{"activation": "gelu", "norm_place": "pre", "positions": "learned", "attn_scale": 0.125, "bias": "all", "tie_embeddings": true, "parallel_block": false, "lr_head": 0.00993, "grad_clip": 2.0, "decay_fraction": 0.559, "final_lr_fraction": 0.0, "seq_len": 1024, "train_tokens": 312900000, "steps": 4775, "dataset": "wikipedia_en"}
MLP neurons of a small language model. Each row is named by its layer, matrix (down: output weights) and neuron, and shows model dimensions 0-191. Each number is 500 + 25 x the weight over its row's rms, rounded and kept within 0 to 999. Numbers have three digits each.
After each neuron's rows, "fires before" lists the tokens most often just after its 100 highest values on Wikipedia text that the model never trained on. A number after a token or word is its count.

L3.down465:515485496558541515429470513503490518530468494524520513531465505479502480512509523516508493524531514495474533479483495526502512469507497511487468464502515471503516501505514492454540505528480513518499513453451487473482487485499505461504560474538490510474539470474478487458554480513508481494481528448479526523541522532515526493501525509540459513495487527484494491555511515540459526517534488493479475517489501533538476478500475505486486525517489516509483518496529507504514471522510495467440470511467456532505513503532514523512473495481495476436493526470509469526501530527490465454
fires before: "es" 36, "\n\n" 22, "\n" 6

L3.down701:490517542536493521483500536473489508512506488453534479504512489474508530482494516500487460484486471476492529464545487532481495478525519504509488480520483458507517499543483454505486496495520507509488492457466496479460510535462495515443491528500505508464467477488495541532494531507481466547473503533506533530470529525493466472494515505471437512509457504452498515513461467468496517504516526483479512505491529497531522544458430490507513502558501514465489498558487512550506520509492480496497467527505469473522500485560502510522522531503511538458526536501518500504510488529526492500
fires before: "b" 24, "p" 17, "ot" 10, "al" 7, "in" 5, "k" 4

L7.down432:522521493533473473489502504519474510522481472503543513486499504547500530538486481482472538519505509507469478469477474469533488523511498492413502534504534544492475480494458513508510454475492531496489511489504484525512479483485493500504496481528440517486518498479484493521467507526555509525492488521506511510451467526547501552498537512509496527487494481477497497485499514493492512460496504487496481509499491521466507559488482518551466484484482506455491442502494501519485531465443493514467508503492540534460500510503500512523571525542453523476517534468540470499491495485523518531
fires before: "ic" 21, "h" 18, "l" 13, "b" 11, "so" 5, "ac" 4

L2.down37:473488515519516505491492477538517518481490488470485510458506528516548458499522507498563476491448481498488494470489560483516533501473513494520509454508493518513459456501478509541497500531505506485472473527498477514483475521501518518456508496558497502539476486524519540516463501494511497483485505506484517508509497458472456522483511469566473491486467530490531525507563488493490478497519510427456473444515511487493489462517466497499533501496511479510505489485515493484490489513529500558505517452503471513511450521486495540496479503508516486527525519562482538514516493526489534507
fires before: "e" 21, " be" 15, " a" 10, " s" 6, "ing" 5

L7.down108:491514510462476514525521491488519474484491505543475504524489492481471503547492519521475494470548495504472552514478513472496464514475499480487530494484455465524501483460466518489525525564507531511462516486543478517524523496486505520508532492510530516495498519495517496487523512502530518518512471539485546486473519452469513549501475547512456519429487488491474499532485500503490530507474555488495518496493489481500502490469492506461503483513492534468482482463525438552466471485511514522544513467467499492427497529495492525495527478487540487518509540509471493484500497501551488508
fires before: " " 47, " P" 7, " G" 4, " W" 4, " S" 4

L8.down530:531472474511452537480495437486484462539526451526529504491514519507527490447522518458484527522484489494501466506516546501508489553477454475518507499494505529496495516466519449538485508496467530494507488480524510463491499482488463508501536512487524469482535551481516467434469507484544528489460498493489522524487505490475486500505533478507479497534492476503519513492520536494535502519495518499505497492478485523491461505473472458491474512585497513497501515487510503482509439520511494491482474510507493535529522505562523512485491545503481462497543507509528526485541508487478524500
fires before: "r" 22, "is" 17, "an" 16, "re" 15, "ir" 8, "os" 6

L2.down627:465516514507498548511465490483478466502508498513520540497522516515519525488544512502492489445552547534469493515484480487498499515461485491498512501557499470509511519475500478535507504492543481507539487485500504500512477501459464464499513443519501521455518497561517454527544499487519471471498479483503522512501485524471504524522542507520464507467514484489513474521515514522549502527486527467462503510490516487496442495487489439531495500514532518444508509461545553509481469487498467508468494525498447497494516487510505509526515513484490486510491491523521493489454493527522422493
fires before: " " 25, " |" 21, "\n\n" 9, " |\n" 6, "1" 4

L2.down434:509503510508476480502493483517407534448478501510499475525486554500503479542525536491519502490494544510484538490537524502481539539499534490470498519503534460495507501482533510487491539531481490446483485486504527531456536465484506484475516534525510494476529486490536475514422483537469526499455471518553458463537513478526496497531458508510473498478522527496508484510514513504495462486483507508509520486464507508490532490508515528492465512509485543485534474468481477516513531487486454485482454539502496498487530486503504496490485487503507515502526531480478530508483471470493501551
fires before: "so" 28, "b" 15, "l" 14, "ig" 8, "." 5, "ong" 5

L8.down674:521491484514502486535527509525503493459501485497500477455517510507464472493472467489464494497477495505488492482473528507478550533538503519500528479500489531512496520494515525482527488504530553505474498502502561493513442520499528488505483478501499537454465496519546485496505483464520508550503434521516478527465484512477506489520518508480527547492529502465541494511477533533474525481498499549503491503486481493492504537562514472495450541468493495517511494504485523482490509514478463503491538508507500487506527500500500489542512546479433461529502460466421480501502503526473453495
fires before: "r" 13, "ud" 10, "art" 10, "ar" 6, "ation" 6, "at" 5

L2.down684:521465526518507565515486509514508535474481465479515521500540538548494489485489461556497503507506499465506473496487518511502513494502469485507497508535512474510529475539483471486478496528527490546478480491475501515505488499475544463495512488473501477509480534464478532508520491535529518467455526464460535487534495538497500472548537464497515506531482499487485496497487477493475503479532490486517472526448490429505500512492474485520501469485479552523526488540509487503534512463436490545487498516510476475489542487500497530477524455516497520477516495524505511523436465505479535534
fires before: " S" 18, "-" 16, "so" 9, "b" 8, "ts" 7, " s" 7

L2.down693:474523551470469504472513514501490510471469493472518539477524508475498489467527498493538525512506484525507499468523496473519512482507481457548475477534538503485508506462554447526471473500512516487492497500460504493472522483524517478523538480487489486445507495536511486457498494480496477494563477517533472503504494512513469523509520565514549511459532514529506497497514517551478488531508475473508525498487453489502481489500469473509529495487470481501509511519524526490538495508511522523478531504507477502529476506530502524513421522490517522504496483478559435476490502470531452474
fires before: " " 30, " G" 9, " |" 8, " D" 5, " N" 5, " S" 5

L7.down318:507483509540504541504549517497482500518467536496477510519476505484495534476462466466549497512525497459511491466484462533496509477524475489496515530517501495519498485504452452575522517494480481493510479506479510516489456500528505495460488510506502473485479542515488476492522501475558448488574441549479535485476450502537530502512529494502479501502482529498501527514531567505466499482506521498502450498508506472442492534489498511520479526499489483458501508490488518474499519476514492502472507485544458476502525513527536539508484519477461497523526529486472489498510482485509515517
fires before: "ol" 12, "art" 11, "r" 8, "op" 7, "ro" 6, "h" 6

L3.down734:462444497475546534507480491490473524443464524527542506504507487478468494514479512502502523548495494485495531512511524513519523520492488466490497534535512535479518472489508500508499462492466494454484503471512507489537493503466486510500511527483484485492475537530526493531476503550549494488477489516492501489508476493532515492557505503526465492496516517494529491494517548496483498476480460499513499485493537514457457496538480502490476506508504512515488461456479485477485514494500453522465395492545546479512510469527523532515533473533485485473544518531491549476534494488517482491
fires before: "so" 38, "l" 17, "ong" 10, "-" 5

L8.down457:491489518544494501461546539577522516504530490493534478504529539504507465490468522546473507483486505510544456478490537517526478518532526483513505498542471512537523473471517526490531507527451481488522504470474538490491512534469502482521503512541477507519492502538501520488473473448480504481479507499490479539523506447495473494462489555555488528490517497467448499539472483486492480506477473504482505485451492514453483495456493506502506464480519493542483551483479495478479503489523534554491516471504480468525510501525476456476491498504515473523500469499521521504506501493516502483
fires before: "t" 39, "le" 7, "on" 4

L3.down706:495484464512515511547494535535516503531525523502518532501485505492535483514535505445478486514511494473494498508491535500517493497478535511488485519494499486475498511539513471464538489495482507555528510482525499474474531521508472492519455500461532492416466517485505528471457531504518502495462483507480535518469484492540520538484461496479497493470497512449461494550491509492460521457500519507504501503485488513517490530542498440464544473496506489550457488509483495531462533498500465521480479457522495453477536490487537478507523506478513522526476526527481534502466478494531511528
fires before: "p" 31, "s" 18, "," 7, "ion" 6, "t" 5, "gh" 5

L2.down665:507528517549481521494512482484514506462511567485542457496504444564490494502506535528507469517505535510503473513517468468499498503480487507525504525451446471514513445482442463511491495499493514498484483502479475530478496522457441511500504540480509470506468501449515500475476509465507534523530498498511498473539490537466517508491510521515488485545505502443500552462553498503524536504535495476500486498502484508537480489552532459508526504494480468477527496532491484473526519473503488535476468485523460514497532512507522507493512504510541475498496482481486509489505492526523540508
fires before: " the" 32, " a" 7, " his" 5, " in" 4, " it" 4, " th" 4

L2.down356:502447480496485500510513495518534498518507518494484519473502466517507492536512492478511462495529493517524510483512518500491484465485533531505571482491513481479486512452500500536514506496499495489425499506543488490475528529487527522510493504469478533508464496472506473483504464502460475460502511501473482522535490493474495543525468512475520495500542445511467511473517526509542476534498484518536485536535512439527506478482503540469506523479525504512534491445486551541529521459446506494503524483517505540530499487515479457500510542526530501494510516487502486521437517452484473487
fires before: "l" 35, "j" 8, "p" 5, "s" 5, "m" 4

L2.down118:556454494510461456562530503503512512476478510507516451502481507508521518510477506523520492457490506504523516539483508482525514484505491552491475497491511441485517521480514503488490513462501485463493476475487496511496482490476520529509489505513484499514484479531496530471478536483478512489507513500490527544545499531483517471545501557515460461501504519483519517479513469541490478500477484523493473520499450545482537527493478468459493504544504494526498476549463529526460485510460520449519508517479476527490579522507487466499533492483509510481527504498550483475470480531482521465
fires before: "o" 11, "an" 10, "r" 9, "re" 8, "ent" 8, "is" 8

L3.down301:513517480501494513513459467445490480508467522470502507532453501495517459500484509478529505536517529483492466508517510480475499518488469488536495489476460489510489521529477504510477545453489518512500483475512495486461502512510497535542520494522547513512531527525469519502481509491509499472507468527530484521535496517470507501507485538523458487508497481465507489489509451531462475495495509501518512512498503494538567471465514473511412526487487520504513500506496516519501496544475546501515493553499493470543502458541515545463477546490546508491511458473459484514522463494542461490
fires before: "ing" 36, "ed" 12, "e" 12

L3.down403:524503471523503495452510512479512523527483522504493549581470511524508485531503514524496504501489502538434511496475479477478497497494506514507550494511526524497518524506496498516475476450497492487486500449525457523500539469456521454479494510491509493504500459536470477490520518477486507454499505487544476493513505489487497496462462512532480497530497490537451490514473482501501509477473499523510516459501505487508516434499483560463475514477537540509507514449497546524540516487470527545500556475557510505504519498500470477517511541487494494483508537502517479520489502501508456467
fires before: "e" 34, "l" 22, "es" 8, "j" 6

L2.down470:498461471460495559531508449473547487494471550473510476508493505491527541494512463533510483510507490476507489501488513457515491508468497479486473528506469487539483500424484494496488517501487503489488459497487519459499504500475497518466503504481491471490533504486533526501449532471493543531499523502507537524524487511495558491494531525536510502529528509545496551499473435551501445500553526483501498535484449531457495520492459508502535533536478477515499501495467502474481461478481490503496485504526479535507541515513508514511514523506510504463507500503473522482537486468495501509
fires before: "is" 24, "r" 18, "re" 17, "ir" 13, "an" 12, "ou" 5

L7.down353:499526480487500479455482502467526507490552485487518517512513459475485530494541480504474525486477495485512502505534487474490527510464538469512492509466499503490529542443497469511514465497464475521535525490522511503518546515526525518527517468509525480518487477542490461563502508500438454487478495510520510500480473494478423552554487513516482505439478518490482520543479494485487546518502503501515476532468508545480488486507520512504475491474503521470526485494420503505514472503499480530531477525510510519534510480527484486526505481492522480511479527508501468499457517502516507543
fires before: "an" 16, "un" 12, "o" 11, "u" 10, "ap" 6, "ain" 5

L8.down111:470493547515533491525561508515506526489509510485479512457449498503488466539501528509523491515519474490523496489515511502515504512501534505511484458443488511483539513522575490509565493550508508488502544510488534465473499526465518509461528498488482516526522486477492495476523526488505500464478478464529504552502518498479499473503512570483522509498533444468499476498487499519512501474490470515507507492512505489493521502478479538522495497535483475469480447473496536531484452475497517436557502529523548506474497479491485484484473492507482513508485504451479510489497460501500458496
fires before: "le" 15, "e" 11, "ore" 11, "o" 9, "u" 4

L8.down700:575467500472499504492506520504501447512479473463455462471453524530480497539504501539499528528547510497505542520537492483500518508483510567490494500502489512473492510498480467497489494501515527514533526524494533473498481535499496510524514509446461523494507513493538472473460492515497496524483500467500488476492509535499465521474582485515526524490509486480489548458510519481482488478514485479549507499528464495489494533496471487464480481573508502441491494500479510513500538507515523508504471525473459512519489481493502474494476543486479499492462513554502527489499490531521457505
fires before: "an" 32, "in" 13, "h" 11, "2" 9, "ac" 6

L3.down669:480515492513479498545478504491489460493484514518517506514526547507471506484508481504516476534483520473479540481472484520504481495490493537493463521538509487506492500486499529489500476495517518468489478493472503503477430513489492484523512497515518569462475568505545535487489445470466585490516461540487455482469499482518546534497527481531484505488493508499495493553492499500512475513512479429510495503528512481513490529481494486498498549492497499501457494524489506496466460503491538478544453543523496501483463489524497551498493507518530475518479493513521465539478529527516490489
fires before: "e" 18, "ic" 15, "or" 13, "f" 11, "t" 8

L8.down254:534511467475537557521515453494470478493474506504525508503463508489500512474476546494494517486461508477490506533484486557457505499509478476471529540512501481507525466445506479504487485482511496518562457492527513546488514509476489463536510452507505445483543530489485488479491448476500526524500489515466467511522479460521501484478468557506516500460449513504502541493529535546472537470460542524464513489518498515515471498537501524479480538504509516534508521517495522471499507530490465505503483490512506466519516481472527504485486529514486493498528480543503490482531474488528500518
fires before: "ion" 20, "ed" 13, "ions" 9, "ive" 8, "or" 8, "ies" 5

L3.down154:541538465531513523475463528493524517505489525497523529467468460473513528492494520525524478521519534493496512506513518481471491473534486483540495508510495529484464496515510496485502524489527496493534487507478497430517530481512475453518484436478471479508466461507473498537511495432505485478497523481484536493453499463497510469499490545519465521522494508509513461489449482560472523473488497491523473502523500547499560494527529491499502513522491507515526492509500512515520527507524500464513473483486538480530483499466498523465443533458498441539530507521483502480498519516520530501
fires before: " " 21, " |" 19, "\n" 9, "\n\n" 8

L2.down686:504528489470523554451510507495517482556487515461487545526452469497496442476484489531451490488534484510501482502476511509484490448522509503492508489491509522524481490510505465483532545476522531569492471471498518500466508473498528481523477498517496500494482538551490488490498463528508483476480461510528499499524499528485473504505499483439467474446517497486506516511497517480487535473523504486555492542540481536487535512505513501492538505515443493480473479567514471516472517510501516521467462501472505529520482499523476518481503494495515478499510491523506512564523484498545526485
fires before: "ay" 36, "ac" 11, "\n" 4

L8.down352:498458505507513475461560488484457533463531557528501513491498503529491554497508494508488504530544484504499479498540498518494490485499455508491485514487487448473524488510539430443497476478475530518514517509510522511532489493517449513465487533503491501513497480502451495486513487486492460495469486502506547484528482521496499478549523477513504482459525493457499497486474530489524502499426513487500459496559499484466525503530529525540525495518495493478527488525476556523514525522517505462522460523531489514496506472500518493536477512506509501496503532457470468521520470500468505519
fires before: "r" 27, "o" 14, "u" 10, "en" 7, "l" 6

L3.down413:502496482535511487560488515552516510515493532499512504555483504504531513499510479517484502492487532528510507552463497489508424494531485516514479519504511516493458493512494526504483507511526504500524558499471501498465499508497515477500482481528517444505474491500547525504470454513522497447472526494445510494510531538498479502498497560513510480459509494515494520476474501510487541445474500508482436510495519467467501549540487515491495458524538477535486536444516484507503506477498518515509522480460487460480502513452479497457515504492461517532489451510509521479497476518476492526
fires before: " |" 28, ":" 8, "he" 8, ".\n\n" 5, "\n\n" 4

L7.down415:486496557518527490535534508493449484503483490500518474494512468539487435493546486484474499505526498507436504555488499455505544479522475493504537526473549548500486492467505496512489480528499499494471530505477508491523520521500518428498469465499507531474500524552503513495484514517505529448534467527482483513538490469499496501450501489481498479500521500537482494483524492520508498513484492500507479498528503510517476468492523498512493516512529468506527539481553510492483536467500496489469480494518515523509417482456490505485482447476479513485457537515505539496531517514506505542
fires before: "e" 24, "al" 10, "el" 8, "t" 6, "y" 5, "d" 5

L2.down585:497510506556462565505510479513513508484474492464491515524544480503497446496453472472495480501514487500481483502491508430445503538488472517535479510518569540495494502463524474479497504487543547466480470464534517531530509554474536519531516501500464491496462511524505494521500487482529524528495454452503502514542477552494498495496489472487493523536487505503516512476469519501518509538498484483507495498496499501491496499550491479449519486479521569490524501505509519516495498460468506481500557498513493499497513524494531505496521472487503502487491504543486453478470493484509467470
fires before: "e" 16, "m" 13, "ct" 9, " the" 8, "ly" 7, "il" 5

L2.down355:495507542505494498520523491515475493479499529496495552498494523499484516546489511505464485515525514507436515490513515497522478499446473484488517473495518497518485566476465475511533489505541498515473480510458476512467522498501507468488538460488524499530517520505513496467549474516498504525509450464509516483490470484519488487546494541513486477497524483468498454478498507473475545545462485540494514485553516523505505511551531514507469512501503465483481526478481493498511517513526538511418507494504537471493479494547475442477496509532478554475483507468467456519517496499497513486
fires before: " the" 23, "t" 22, " n" 6, " le" 4

L8.down187:518481490454464518452522503503496513502529530479478490511522519509500520502509486536502528517456498479452486527535494469457507497499546508524478468474489476556477547484483505482519489535512491486454486513509528493515532503504493491506519545509477534540508496517561480484498472481477487490502509538463494543509456504507516507526538456439465525476484508479498554548519477488475498516457477486516486511485501537519511508533489501492498525579479442476490512510490490493463485489480518509484454507491492545468487508481483505531513523499496462483519484477482498566525509524477485518
fires before: "is" 34, "re" 11, "r" 7, "at" 5, "ou" 4

L3.down49:460466465487505462512524478496502504486467526473494482507488481454476473498506503495508562521529529488515538464507461526471533507490486519524486469532516503490502489486511481549463506501465540503473497502469492490479464498522518527535503520479532492492483511481489466515501479483504557455492443508491532518524482505514466520546553491527527480506418536498524511509521484499510529482542519520468507505472484507532488515492534483490493482478499501502545499538493472474529526545538492504518535474527493507511436524524493526495448517499506467524493457505519500497517508496515495434
fires before: "ed" 22, "it" 11, "e" 8, "is" 8, "ing" 7, "ic" 7

L8.down672:502495495516492494491493528506545461577479501488484537485500475470502535495474522522536454538524455518478480466531508516467503524497481476523489521493547470465513507530499444542516525461501485521480502519494549477497474482517474497547495498525529506517515483527514484476520512488497490513522477488484526483504469519515457523517534507514512474462470526507492494508499505511464443500476490488544495460571449529506487512513512492529479468484494490530491456512471474520443491514515476525474489505492497520508501504466492521490467538501480511465498529522560481527546473481509473474
fires before: "ent" 12, "i" 11, "le" 9, "l" 8, "r" 7, "ic" 6

L2.down646:473479496496462515474506487496476485495465511528559484472495536484531500533527485509485533513529499531461533464543515495479476515482472502493522472533484509462506495509473508447515478508532519537470535529468452532504536532496469509521510456490478516478507531559509474501526513527547498528493484474529501476548518516480507547492495493484521474472463478503511489506484469495457517516456484469476464532479532486501488481494486494507479498498469551537437492528493478500510500493527486458546527490535489514494490509501455495481534532510460496502491531546517482547492502487502468520
fires before: "og" 14, "ud" 13, "l" 10, "it" 10, "ic" 6, "a" 5

L8.down456:509471494498482476551465473532520495480468525446492479469494495503545480531502503517485479504518450499535473506479525510497489509490513524486479475509535478547452491526524542476497481500508536567534509492538492527442469560513517473466528529507507523517483504452496527479463481464491505526501498522525527557503504496508480491543508468533499473503548500511540535510509499512501485466475495496521498488512478516492463500515480485522496556470512508500498456447481494506510532475484463491483451512492487537492503487516509549454444500507501477501505526481522518473462507502507500514
fires before: "l" 44, "so" 25, "re" 7, "gh" 7, "ong" 5

L3.down103:469520514520492482497506489504502506493514459456532506463560496515532482513464519482492487497489486538495536492545487517481513484538467493537514512493497449503522525508449474512480551518519531495436460492501514476501513493532465505496516516497518522508533508520485490503511480495505443468480472518480475525508498490514461474496491486518570512524472506529512487484492515504465507499523534494510514520520517472477460477483507472506505501526460478490489489509498519501507468479503530475580520483522547473512472483453482485519491476483493490464489471542553484536543524451497565481
fires before: " " 28, " the" 10, "it" 5, " J" 5, " a" 5

L7.down612:448489530524481515535543487505442502541458515527532508501507504495520464522520483519474523507484478490518470502504505473466499487484551493505518492504511486521495469540499461495526492503501516517521509472517488526454475516520478471470505541462528479482483493528514534521474485457504468478455467523538541451466497536538512504510513494523463498531488503494469549490515531480473499517476498516481517469516490502538488490496521447521449489484500512509528549528500472487521496428500519500486528442492535520487495510508502511503502516487472515520529540543461491474525466504461504544
fires before: "es" 17, "e" 11, "al" 8, "t" 7, "n" 7, "ion" 6

L8.down685:511514506511514512502478511492475481506497447487490493515491534502527487518516493477497519490521459465521532514488470461508504461517514551514492511511550482480543510506497501550499542493518494474513479488512502488527480498491505491517525491464484550495535478473474477455505552523525516479509498559519484497509552482534498510471472499477552487497512502528523519492452463473511526526509492533484549515490489504467492485496494500516522528507527455445535526530482504495513493457447526525484496498502528520473444513466519520503509426514495480483478498501437521499455524447515467509
fires before: "d" 22, "op" 18, "g" 9, "le" 5, "t" 4

L3.down562:494450518455488540542463514540488514529500482497531507494513506530525478476482493526520473444472510467493522478467525494526506523478496514488482508501493543447520524493514527499502514475540561503486531512497487496498487498466471496524485552496509511501487525551521514506529515490496514486547501486517512484522500513502519534514566487510485446477482479534501462503479495462478468521528487475488514511515507517519464446481508513478442466462521544556479467502532497555484510494525522494553466485456543502485522505485474467515509511498468488484478482501459509493483475490488490479
fires before: "d" 17, "l" 15, "p" 9, "a" 5, "ent" 5, "iv" 4

L3.down176:506524490479470514524439523487517480489540500461459502494475473471518515472478506527504484488539488477497518492505449494478484508481513506439495462503512456491531474553511496491521502551473456490496515527488499496508497525521476467526511508517493509490462519518493524544495540520516452474549503469496542488482501455511531537514430461500501493523489529534531503523527535467502565479506466519484537511496523485535501522499505510491489508514496504525512467522458491517535506487494516545576529490538495481468502497435489512509500488501498480497471485515482522500502478460499502494
fires before: "ame" 19, "us" 11, "ly" 9, " " 9, " the" 8, " a" 7

L2.down432:531543478538504496521478479516480536499508490444476511506500483526475476473514519525495501507498491518554550486524555520460515524512508472513531463521476506482544548485447501480514494501460492514524483485502499540486505543464536485501538467454461453511474478483524558528489505493474523475506485455515502504490517524511501468513512498503501471469477502458526529531463488481506508469502521487482506545485516479505512493512478501518549487515519494484509470505505498512486482517474474570483447514510480473495504520528469471482484531473508514476486500453511532479513470537549463500
fires before: "ed" 17, "b" 16, "end" 11, "p" 10, "or" 5, "e" 4

L3.down249:469518461519511482482446488491497549491502476519516552486488501492488561485480497513435511565515485461532512510513506524496470528490500476510455501532485480561474509478493498517527508475479471504534527516447500507522538511488521532508501454482481536502480510505491514512554475556499462526492450508493453522458490507499502510489509514494510527521534507511494507450526546542481512487492531494489557480511520495481494562459507468525500501506530479474439528504469487466462489488491487511484511488492499495521485502541484494485496491500525492530514511501487491515480479451504507485
fires before: " the" 36, "t" 18, " G" 4, " le" 4

L3.down165:506511473493471513515469528512434525478494502552512500501534534501495516467512498511530487440450503520538484550510535516504473506532479506498525533519516521472469494520535500512458455537493465511512496510504455525529476511513425494488538483464445485503442528501466491513507481494484497481497517510518521524499532522503518491525509511450498438467446510532481486489553522506490488521488461514503491506495524543540438460473518489532475544499533487536494497473496476500515514523512497513509506498502479469471496469514525508501502471501500499508499527496538482517486525490512485521
fires before: "l" 36, "d" 15, "it" 6, "is" 4, "ic" 4

L2.down389:489457522516491531503487481510482522515468502471491543477494463480527496500541479478483521519529540499501506501496473484485492458471545517519457515457535535484529516456553480489507518463522458505510469501470501538499490457493495468493473491479533482495504513489501503511461572506489506541480461485512530480500466495479483507490532532530458541451484482473467483516530461494504520480516501474569496514504531485490490484489505480524542495519498530527536462512536501512517540493509520488515510516538491520550554472491534458499474481488494477542478492512481530486502499505527478470
fires before: "\n\n" 38, " " 7, " C" 5, " R" 5, " J" 4

L3.down703:556446552543459519509509537515493505445495489487512470501501487471495518497549493554488488489493494518491519508474484463492488530491505494485523476533498490490491529488462461467470466497489496500479488468494530466554510499472496495536528503465447480527519493504512472534501463506483525474517510482503503494523527459499499483505467507464500522522504510501522475498516517480498504495471525511474471493494476505479505475526530468559505484512537469493483470501531490504538518485527477509499510512520557498496465470512532494512473514571496464473537513456548529498521529487547553459
fires before: "es" 17, "her" 10, "t" 9, "al" 8, "er" 6, "el" 5

L8.down412:494509494495506513477544502486516512502495494502500493497514500485485503491459491500554513531502523507476450477480458517482503504495471506502485543530487508503542515487526499543489516492503488504493468487510492490494494478476476543493503496540530529497483480533515460500548497457431508470508462491474486542538479489494474533517526548522469468495505484457512505525546478524510505500506455480532466502515487510492491479474500518550512461468542465478501472496531503494491508519521486495482521492466489512440520526445537557499487533529549494512499458508508570456512456465494530537
fires before: " by" 20, " in" 11, " the" 9, " as" 9, " to" 8

L8.down429:476491484527479491493463496469479517462528515486457496493460497516519552535526500525493502473512491552551541468463489538509493547515492516467490531538493523456512501486503493524500535493476501520505512487524487492530504455540506514534483518550505503477564469503424494499497526524501534487483509501474490492465525499501507479458471460519513507517477508501488471460538505454448524469500485506458507487497490511477507465478488548479542480500495500513519465474512484500496515513500460481491502537506470491502480516506523459546481467533527514514497493472484521548511558502514531503
fires before: "b" 14, "her" 14, "ent" 11, "er" 8, "ers" 6

L8.down388:473517486475548482520503473484442510518519505500490484486449525531452490500486520462487504499508509489478527496485477528472516518471507466499455518503519482511516510520563506501504489501465487476531491495445462479519524529503486507506547489479529532541490500466487496535511539514496517513476504571509521470492516504467464479492503509489488508521532453511519528487554490506544514502477500481465510515480527435515520515533474518545525522489481524491464490521512517533471508524518482497510484512487512512514526484476530488488448470455522467507523504500475491476562492537445512462
fires before: "r" 17, "o" 11, "en" 10, "u" 7, "l" 5, "re" 5

L8.down295:531541546527507456495477458479523508531516471483514571532511524505494513507472485507524533556523484502505508549539491497510518496503501499518527477507516513510489461504496460494474476521479499510488507496529490485513458556471472556509538500507483501468528536476477481510486483512475494494518511485466482462509491559515514472477477507519555519484507471507493459542507477530530517501504472494513455481519497480510475506479491505540438513476487493521501524505489514498498491529496508476510515434520528444479504524484484525505517456500492448481476453569475503501483474492502482488
fires before: "t" 29, " w" 6, " a" 6, " the" 5, "nd" 5, "I" 5

L8.down571:532512535492498506515489465466489537539434541523506505529453505502478510521501518514495483503542488487502482517478553535486491516481463474499476489504485458475454565504483436506524552533487485520504497490508464505533488507546488506535537457471479512493508493489531513511519521471500506485507467507552473487500511474494517506520524501478513461480508508515531525538498493475478462509533484508500526456493518445488499494497486547511483520514497438505436512484494478533520491490496508514510514487506516506522478559481515502485526488493516461524542474511509477445462497478495531475
fires before: " the" 11, "c" 10, "ter" 9, "t" 8, "p" 7, "f" 5

L3.down522:492539499487528549482539480551514475445498541492504499540538521526471479505470489514505495517489487529524490494528533493489466502501520498490513559481485537487510484531434505507508515507491546488479437500463501523473547506528490496502524522490506467473530477517504542479553489484526516487494503530512454524521483523478560498496497496504496561504527476506460464511503486468494511484459474490517511500439463519468502514531484479549527462514526529486445489508494495484500485457501492494513479507504504455504498503516513449494484495529474497535488498504493457513479514527492466477
fires before: "st" 28, "t" 17, ")" 10, "and" 5, "d" 5, "a" 4

L2.down197:485509465500501441485545584466526469494525524462492529469504472486505539519532505497476483501508515493493514497512554475471522513503543490494444528505530511504490462486472483528522466450479492473517509480484510497500509474517474488490492473475531499459501491529523487480521483499488526551546496509504453465493432516469501531518466503480478497538469523500479521518498501453517481502521513504491498528493543505500509509502500472534485461504506518503485499507539482450502481519517467514514488541504528520518494548492552463494505492481496498538468514512577509532504482484510481479
fires before: "or" 18, "ect" 16, "o" 12, "an" 11, "ur" 8, "ec" 7

L3.down71:515484506493509477523513531517509462509457517502459496496451521507507471518548497541471499490494503487490497477486518510497520462449518468511506465471493522504535487561471467487507515532496535497509502510548522546454470513521524504490475501503538520484469541529475510511511514491499481543535503512526468507470503467561509466454476526423514503513480508531516530506501525546509515487486491493474511514515512518466495502480518445484511475480532483521488431530540510530476503481474503527488485504521508477533477536480538439491516482509449468516492509467495502487482497519500516474
fires before: "at" 41, "ud" 7, "ran" 6, "e" 6, "em" 4, "ate" 4

L7.down55:540534486487467508497486514471500539519486529522466499506534480483526475487491492476494541480536535527522538514517482505540489441500494508495501499539478506502524487475502468510517508526448497522489497531554482527514473509505488523508532472534514461497493485502459476508467455493463507484495498482457552483506540451486527479520449459505564507470515526510511485493535528506507503483498551491486478443487484474504485506492459503498465491479536512529511499588486511480527498479514519481486494538510526501513460488485512524520477465540479480522492516536522498503498468489514462473
fires before: "ed" 53, "ly" 8

L2.down753:492524484486470492518475482500458511497479498501566506491505515504479502510475488464507512521481502466529475481500515497497479524486486485474529523492545510526467474494507510470483517520483468546525470512496494507483515520454533462455475516516517539476523528504552512513490516492523500507457487487540501469547491527503461503540508462538472462523511512484486540500475571525508515456487473487488479537520502489479458509553484453507486501536498547504473445444466503495534520468483449508515462516527521493496484476496492530532539513523524508495481501526549523488485516471484505516
fires before: "so" 39, "l" 19, "b" 14, "ong" 6, "-" 4

L8.down489:465492494505515514535473491502480496555516470447518546490499484460542452483495481511511500463487510493500471552491485527464525499487491466533546505515522521465502514515504508494537504517490512465492494523450516480518541507524469526481509519551489490514436512513479439522483470520519490524479532488495523498503500486500474499494499554526505481472540528506507464438514495508484526511467542475467500512486461520516482459482462510489540486483496474529517520449494532519549507539504483507475480485488509465520544493533497492524464533471483492488513489496504555525516528499480486475
fires before: " " 33, "p" 6, " |" 6, "y" 5, "il" 4, "est" 4